{
  "intermediate_size": 640,
  "init_std_up": 0.0334,
  "final_lr_fraction": 0.0,
  "batch_tokens": 32768,
  "max_steps": 4294
}
MLP neurons of a small language model. Each row is named by its layer, matrix (gate and up: input weights) and neuron, and shows model dimensions 144-207. Each number is 128 + 32 x the weight over its row's rms, rounded and kept within 0 to 255. A neuron's up and down rows have the sign that makes its largest values positive.
After each neuron's rows, "fires on" lists the tokens most often at its 100 highest values on Wikipedia text that the model never trained on. A number after a token or word is its count.

L3.gate26 [137 155 181 126  55  86 114 126 100 103 133  67 105 103 200 125 162 149 157 172 213 109 104 134 118 156 134 146 149  83 158 129 134  63 142 100 141 128 129 144 127 128 143 124 116 156 136  86 110 164 128 121 121 193 112  80 112 204 145 124  96  92 110 108]
L3.up26 [ 99 109 144  93 160 106 116 123 158  62 137 155 220 124 106 105  80 128  97 122 109 188 135  74 115 172  65 147 126 123 180 149 152 167 110 157  81 120 146 144  87 130 149 184 176 110 131 174 148 131 114 131 130 127 123 147 155 114 112 105 183  78 153  75]
fires on: "\n" 100

L2.gate21 [139 116 159 168 118 164 162  99 145 126 201  94 168 154 145 124  67 126 127  82 116  97 120  78 136 127 136 118 140  93 188 138 125 104  96 137 161 168 139 138  82 162 146 107  86 123  71 156 132 109  91 158 156 111 171  84 151 121 126 103 151 186 125  83]
L2.up21 [141 111 107 105 129 110 136 102 140 139 145 177 139 125  98 143 158 168 124 172 164  70 104 116 152 133 102 111  84 112 109  82 166  65  96 120 107 129 166 138 139 104 100  93 201 118 155 149 147 111 152 107 107 168 208  27 127  89 119 191  96 134 100 168]
fires on: "ord" 98

L3.gate633 [ 69 101 110 107 160 146  96  58 156 118  64 116 168 162  89 188 167 181 135 120 144 125 119 129 117 166 172 111 111 140 150 135  85 144 157 113  74  90 148 117  90  77 152 119 114 121  89  85 164 144 203 103 119  83 148 115 130 136 117 128 125 128  93 127]
L3.up633 [114 119 167 139 130 121  33  92 159 124 124 137 139 147  84 160 114 142  89 139 135 155 117 116 114 121 165 103 106 149 110 154 104 134 163 120  48 113 133 120 111 152 137 102  92 155 120 101 190 119 204  86 121  83 136 139 121  63 138 112 152 103 114 114]
fires on: " had" 42, " has" 23, "ave" 22, "ing" 13

L4.gate295 [ 66 104 162 134  96 145 110 106 194  73 117 131 159 154 137 152  97 154 102 177 142 160 103 124 139 137 125 136 125 137 121 126 130 136 139 136  68  99  92 126 103  96 158 124 168 127 184 102 104 112 178 161 184  76 123  94  98 159 100 160 126  91 105 147]
L4.up295 [ 92  78 137 140 106 143 131  87 136  46  88  97 142 108 136 175  55 167  75 122 189 132 155 131 120 150 114 124  93 131  83 112 161 147 117 149  86  63 122 102 115 159 166 114 141 137 147 150 180 116 201 128 142 127 113 103 123 155  69 148 187  84 122  82]
fires on: " has" 62, "ave" 36

L2.gate380 [208 129 126  77  68 177 147 129 166 140 119 124 141 152  58 140 137 163 140 133  80 141 159 161 136 133  92  68 162  88 152 151  87 159 109 154 113 126 118  84 147 131 141 101 131 141 161 153 137 142 152 178 155  94 160 148  92 150 130 113 129 128 129 129]
L2.up380 [108 177  56 172  90 143 147 125 119 126 152 125 115 144 144 140 161 136 155 102 106 143 158 122 170  91 147 143 150 173  80 154 103 140 134 138 118 120 146 108 174 109 166 167 177  97 116 138 144 166 167 182  67 113  75 147 121  72 148 114 115 133 179 110]
fires on: " in" 66, "9" 20, " ad" 8, " a" 4

L3.gate546 [128  86 106  98 126 140 104 104 149 135 143 144 126 110  65 104 130 176 116 106 150  84 156 161  92 187 113 173 101 127 107 140 141 133 179  83 138 108  86 120 158 158 112  67 164  85  92 146 186 114 167  61 122 126 136 100 174  94 162 114  92 120 145  88]
L3.up546 [113 108 109 103 146 127  48 121 177 198 117  82 115 116 144 103 110 125  94 132 103  93 181 139  92 163 166 147 136 105 131 143  94 158 152 125  92  70 168 120 105 103 134 102  95 110  80  47 179  55 128 139  90  95 129 106 139 109  86 117 120 137 131  66]
fires on: "ing" 34, "ion" 24, "–" 12, "ave" 6, "ot" 5, "C" 5

L4.gate67 [162 134 145 159 189 130 121 128 114  79 108 106 186 139 126  94 142 107 123 186 146 175 147  99 125 116  91 131 161 138 134 162  64 159 123 133 127 110 151 121 176 127 163 127  69 163 159 107 132 144  90 168  51 119 132 167 109 153 166  35 111  89  98 129]
L4.up67 [129 136 137 142 217 124 139  89 105  96  49 138 219 195 139 132  96 115 102 178  82 159 142 112 121  58  98 184 119 130 145 130  34 164 110  90 136  83 156 116 198 153 142  80  85 192 205 119 170  86 129 120 150 166 142 125  95 110 198 124 158 143  87  92]
fires on: "est" 82, "-" 13, "st" 4

L4.gate269 [163 150 140 149 153 165 148 138 122  77 152 162  92 158  94  75  92  58 130 118 136 154  94 122 153  52 109 173 153 155 169 186  73 153 138 155 160 153 142 102 155 143 116 128  76 110 167 139 147  97 159 132 127 120 133 133 124 107 154 170 104 123  92 143]
L4.up269 [ 90 100 142 106 154 142 168 124 126 126 163 178 124 147 107 135 147  91 151 145 116 137  65 168 126 132 134 146 192 112 146 146  56 141 173 164 158 201 122 112 174 111 193 153 163 142 120 142  93 139 123 120 121 102 117 141 126  61 163 135 160 103  79 194]
fires on: "y" 41, "ear" 20, "us" 14, "ome" 10, "her" 8, "ter" 5

L3.gate238 [158 154 165 157 102 171 116 195 128 155 124 100 144 135 201 160 123 134 109 158 160 132 170 124 113  96 197 111 115 123 155 107 140 213 126 141  86  93 104 121 120 114 157 128  91  90 125 110 109 120 140 121 156 134 139 139 118 142 126 150 134 103 159 160]
L3.up238 [165 145 152 175 114 200  93 119  89 162 143 128 108 117 130 147 116  99 128 148 165  88 153  61 103 133 106  99 114 137 170 137  99 170 151 139 127 126  89 104 108 111 176 197 107 131 149 193 171  58 166 128 151 160 131  62 101  86 138 109 133 102 109 156]
fires on: "end" 100

L4.gate372 [102  92 139  65 141 100 152 212 146 169  97 128 118 172 108 122 163 153 118 130 116 208 102  59 137  85  92 115 160 109  82 162 141 130 132 110 117 148 141 131 143 158 147 126  68 202 134  98 132 140 123 148 157 101 183 131  69  78 194  89 100  97 103 179]
L4.up372 [157 101 111 149 135 120 174 156 171 148  92 126 151 202  66 141 130 123 150 154 143 158 163  60 110  68 132  86 105 147  97 159 115 130 149 113 112 187 144 139 102 134 106  96 136 165 135 102  96 104  86 117 188 120 235 158 133 133 159 143 141 146 115 160]
fires on: "her" 36, "le" 19, "op" 13, "est" 11, "z" 5, ":" 4

L3.gate214 [131 182  97 139 184 161 137  86 148 158 134 134 232 165 146  91  93 156 124 117 101 130 140 125 107 105  98 112 129 106 113 136 142 131 117 153 124  63 126 119 156  78 153 124 125 151 105 159 185  78 151  92 147 146 160 117 147 116 154 143 112 136 136 148]
L3.up214 [120 158  71 163 178 120 156 131 128 120 110 142 206 161 178 123 103 169 103 119  94 117 135 150  93 113 128 103 109  76 106 122 119  94 104 130 125  80 210 121 176 126 164 160 107 148 127 190 187  83 116 124 170 171 102  82 188 120 144 126 112 164 151 128]
fires on: "est" 93

L3.gate484 [143 203 146 111 112 142 201 119 182  85 194 135 150 140 166 190 114 110 162  93 151 124 144 133 153 169 125 201 145 122  97  90 133 124 107  96 125 133 157 161 141 132 125 135 154  82 163 112  73  90 127 103  54 154 126 131 131 155 138 164 105  97 146 178]
L3.up484 [153 167  66 128 132  88 125 132 148 135 159 151 123 128 121  99 134  87 141  99 131 145 137  88 174 127 186 170 129 127  91 144  73 133  81 142 163 105 139  99 150 152 106  80  97 186 117 124  83 109  64 138 186 150 158 160 123 106  88 162  73 124 138 161]
fires on: "ok" 17, "amp" 15, "art" 9, "ark" 8, "ad" 7, "b" 7

L3.gate570 [118 174 128  76 143 143 117 151 120 112 164  96 132  69 199 168 182 127 155 155 101 139 118 166 207 133 129 206 130  72 180 130 149 124 121 136 161 130 122 113  61  98 105 132 135 102  71 195 109 188 152 149  79 140 129 155 154 152 107 106  95  90 188 158]
L3.up570 [135 169 102  68 141 104  83 137  97 123 147 170 173 133 127  79 160 138 106 100 107  99 108 129 133 102 103  79 184 150 147 107 134 132 139 109 159 142 121 129  98 108 134 141 169 134 116 121 121 182 209 148  98 143 197 129 141 182 125  95 154  89 127 111]
fires on: "igh" 29, " New" 18, "ear" 17, "et" 9, "\n" 8

L6.gate58 [131  81 139 120 152 127 174 112 144 156 118 141 113 155 121  63 132 113 155 117 131  94  99 114 112 144 150 178 144  96 150 110 110 152 140 146  95 151 145  52 195 200 159  87 177 142 174 129 119 131 143 187 127 124  96 139 113  73 120 136 101 108 194 193]
L6.up58 [136 123  99 152  53 149 160 130 126 110 116 122 174 138 155 111 122 101 164 139 139 129 161 131 173 141  92 169 121 156 122 118 116 156 177 166 105 124  99  44 148 153 184 127  87 138  79 113  92 138 156 138 147 147 134  74  67 113 200 142  84  95 192 121]
fires on: "ome" 28, "l" 11, "e" 10, "ach" 8, "ost" 7, "ther" 7

L3.gate400 [118  97 138 128 134 158 105 168  84 100 127  98 121  91  73 184  96 113 164 145 140 177  76 144 103 123 131 143 132 125 159 135 135 105 133 165 112 124 102 190 132 127  94 105 135 146 158 155 144 103 115  26 150 114 132  98 137 132 112 172 172  79 164 113]
L3.up400 [171 188 151 143 168 104 149 136 117 181 181 140 126  98 154 134 161 104 149 108  55  74 111 163 127 116 165 110  73 148  84 211  67 160  75 164  94 172 104 100 182 163 120  85  62 153 111 115 148  96 144 110  85 135 170 114 134  96  94 175  76 126 109 173]
fires on: "ive" 41, "s" 40, "c" 8, "ing" 6

L3.gate212 [104 147 119 150  95 190 134  84 133  98 147  94 123 130 151 148  74 164 168 105 159 130 144 117  86 147 141  55 110  43 160 143 153 147 124 159 129 138 113 159 135 154  97 123 143 141 136 134 146 102 165 178 142 140 170 144 124 155 145 135 112  94 147 149]
L3.up212 [130 201  94 116 118 164 119  69  99 120 115 120 121 124 109  60  97 166 108 162 204 111 123 141 146 133 145 100  55  98 189 137 174 153 136 144  89  98 138  61 120 149 141 167 160 111 153 132 171 155 132 147 232 141 115 126  80 102 181 135 135 129  64 111]
fires on: "end" 83, " sp" 8, "um" 4

L6.gate516 [123 172 120 148  65 140 162 117  89 118 193 157  77 145 128 140  74 151 141  64 152  92  94  90 140 106 125 161 187 162 116 121 161 137  72 185 184 138  93 176 132 134 153 157 133 120 121 116 130  78 177 112 102 172 107 101 184  57  63 167  72  63 176 173]
L6.up516 [176 153 125 115  89  72 105 163 122 140 194 125 155 135 110 151 122 126 133 114 145  73  94 129 110 170 129 142 153 166 145  74 123 121  59 237 219 153 179 126 149 112 158  87 132  90  64  79 108 110 134  80 132 142 160 126 160 145 161 125  86 128 152 125]
fires on: "amp" 27, "art" 18, "ou" 11, "k" 9, "ov" 9, "l" 7

L2.gate246 [ 79 124 172 116 112 101 111 120 124 136 127 160  69 178 119 102 128 118 119 127 156 159 112 131 130  70 119 122 151  93  58 114 109  74  97 139 127 160 127 152  94 152 112  11 114 105  89  89 142 127  82 147 151 158 179  50  98 115 143 106 162 183 137 156]
L2.up246 [ 82 160 139  86 178 121 134 124 113 181 124 170  96 155 125 146 132 165 131 128 162 146 165 117 101  97 113 111 139  47  92 105 102 104 135 155 103 149 147 148 112 112  91  57 123  97 165 132  97 105  72 104 146 121 211  44 131 106 156 129 117 137 116 135]
fires on: " te" 58, "ord" 34, "amp" 8

L3.gate2 [189 154 159 141 111 109 123  91  79 178 180 179 102 125 105 110  84 132 138  99 128 111 133 154 218 107 158 114 114  95 156 117  91 192  64 116  91 153 156 159 130 141 159  60 145  94 131 137  85 122 138  90 195  97 122 129 144  93 165 187 192 146 151 138]
L3.up2 [148 119 187 135 120 122 135 103 128 123 125 123 144  90 146 133  94 120  93 124 103  84  96 151 160 143 147 113  94 132 120  94 109 151 145 187 158 183 135 145 161 150 191 171 116 103 134 143 128 120 125 120  99 101 115 202 150 108 202 126 113  94 121 179]
fires on: "ther" 52, "her" 48

L3.gate263 [136 127 153 112 105 211 154 107 149  64 112  91 131 116 177 155 136 130  83 153 118 138 152 169 149 203 140 121 104 107 123 158 142 107 188 178 134 122  95 151  93 167 117 122 180 105  93 134  79  74 130 167 123 163  96 164 128 104 139 135 110  71 149 186]
L3.up263 [121 135 144 143 138 177 129  99 180  63 140  97 125 129 165 107 116 147  97 140 129 139 137 142 136 165 164 119 115  72 153 167 171  94 201 184 137 120 119 144 123 145 167 115 159  95  91 171  92  75 141 158 109 176 100 135 146  65 166 170  64  98 113 135]
fires on: " res" 68, "es" 20, " sp" 12

L3.gate352 [167 146 136 158  86 113 166  54 136 127 131 205 119 132  75  86 130 108 156 103  96 129 171 164 151  77  84 104 124 144 103 132 153 154  78 149 127 170 127 126 188 129  91 105  99 148 154 163 108  90 137 164 137 133 156 137  93 129 183 142 151 143 168 199]
L3.up352 [155  71 123 137 105 117 165 119  77 132 143 223 139 121 130  62 137  97 159  91 124 124 189 191 147 125  85 125 165 123 124  86 130 137  70 189 155 165 116  74 179 150 125 130 105 122  99 194  74 127 161 172 139 136 113 186 114  98 203 165 129 132 180 180]
fires on: "her" 46, "ther" 45, "wo" 5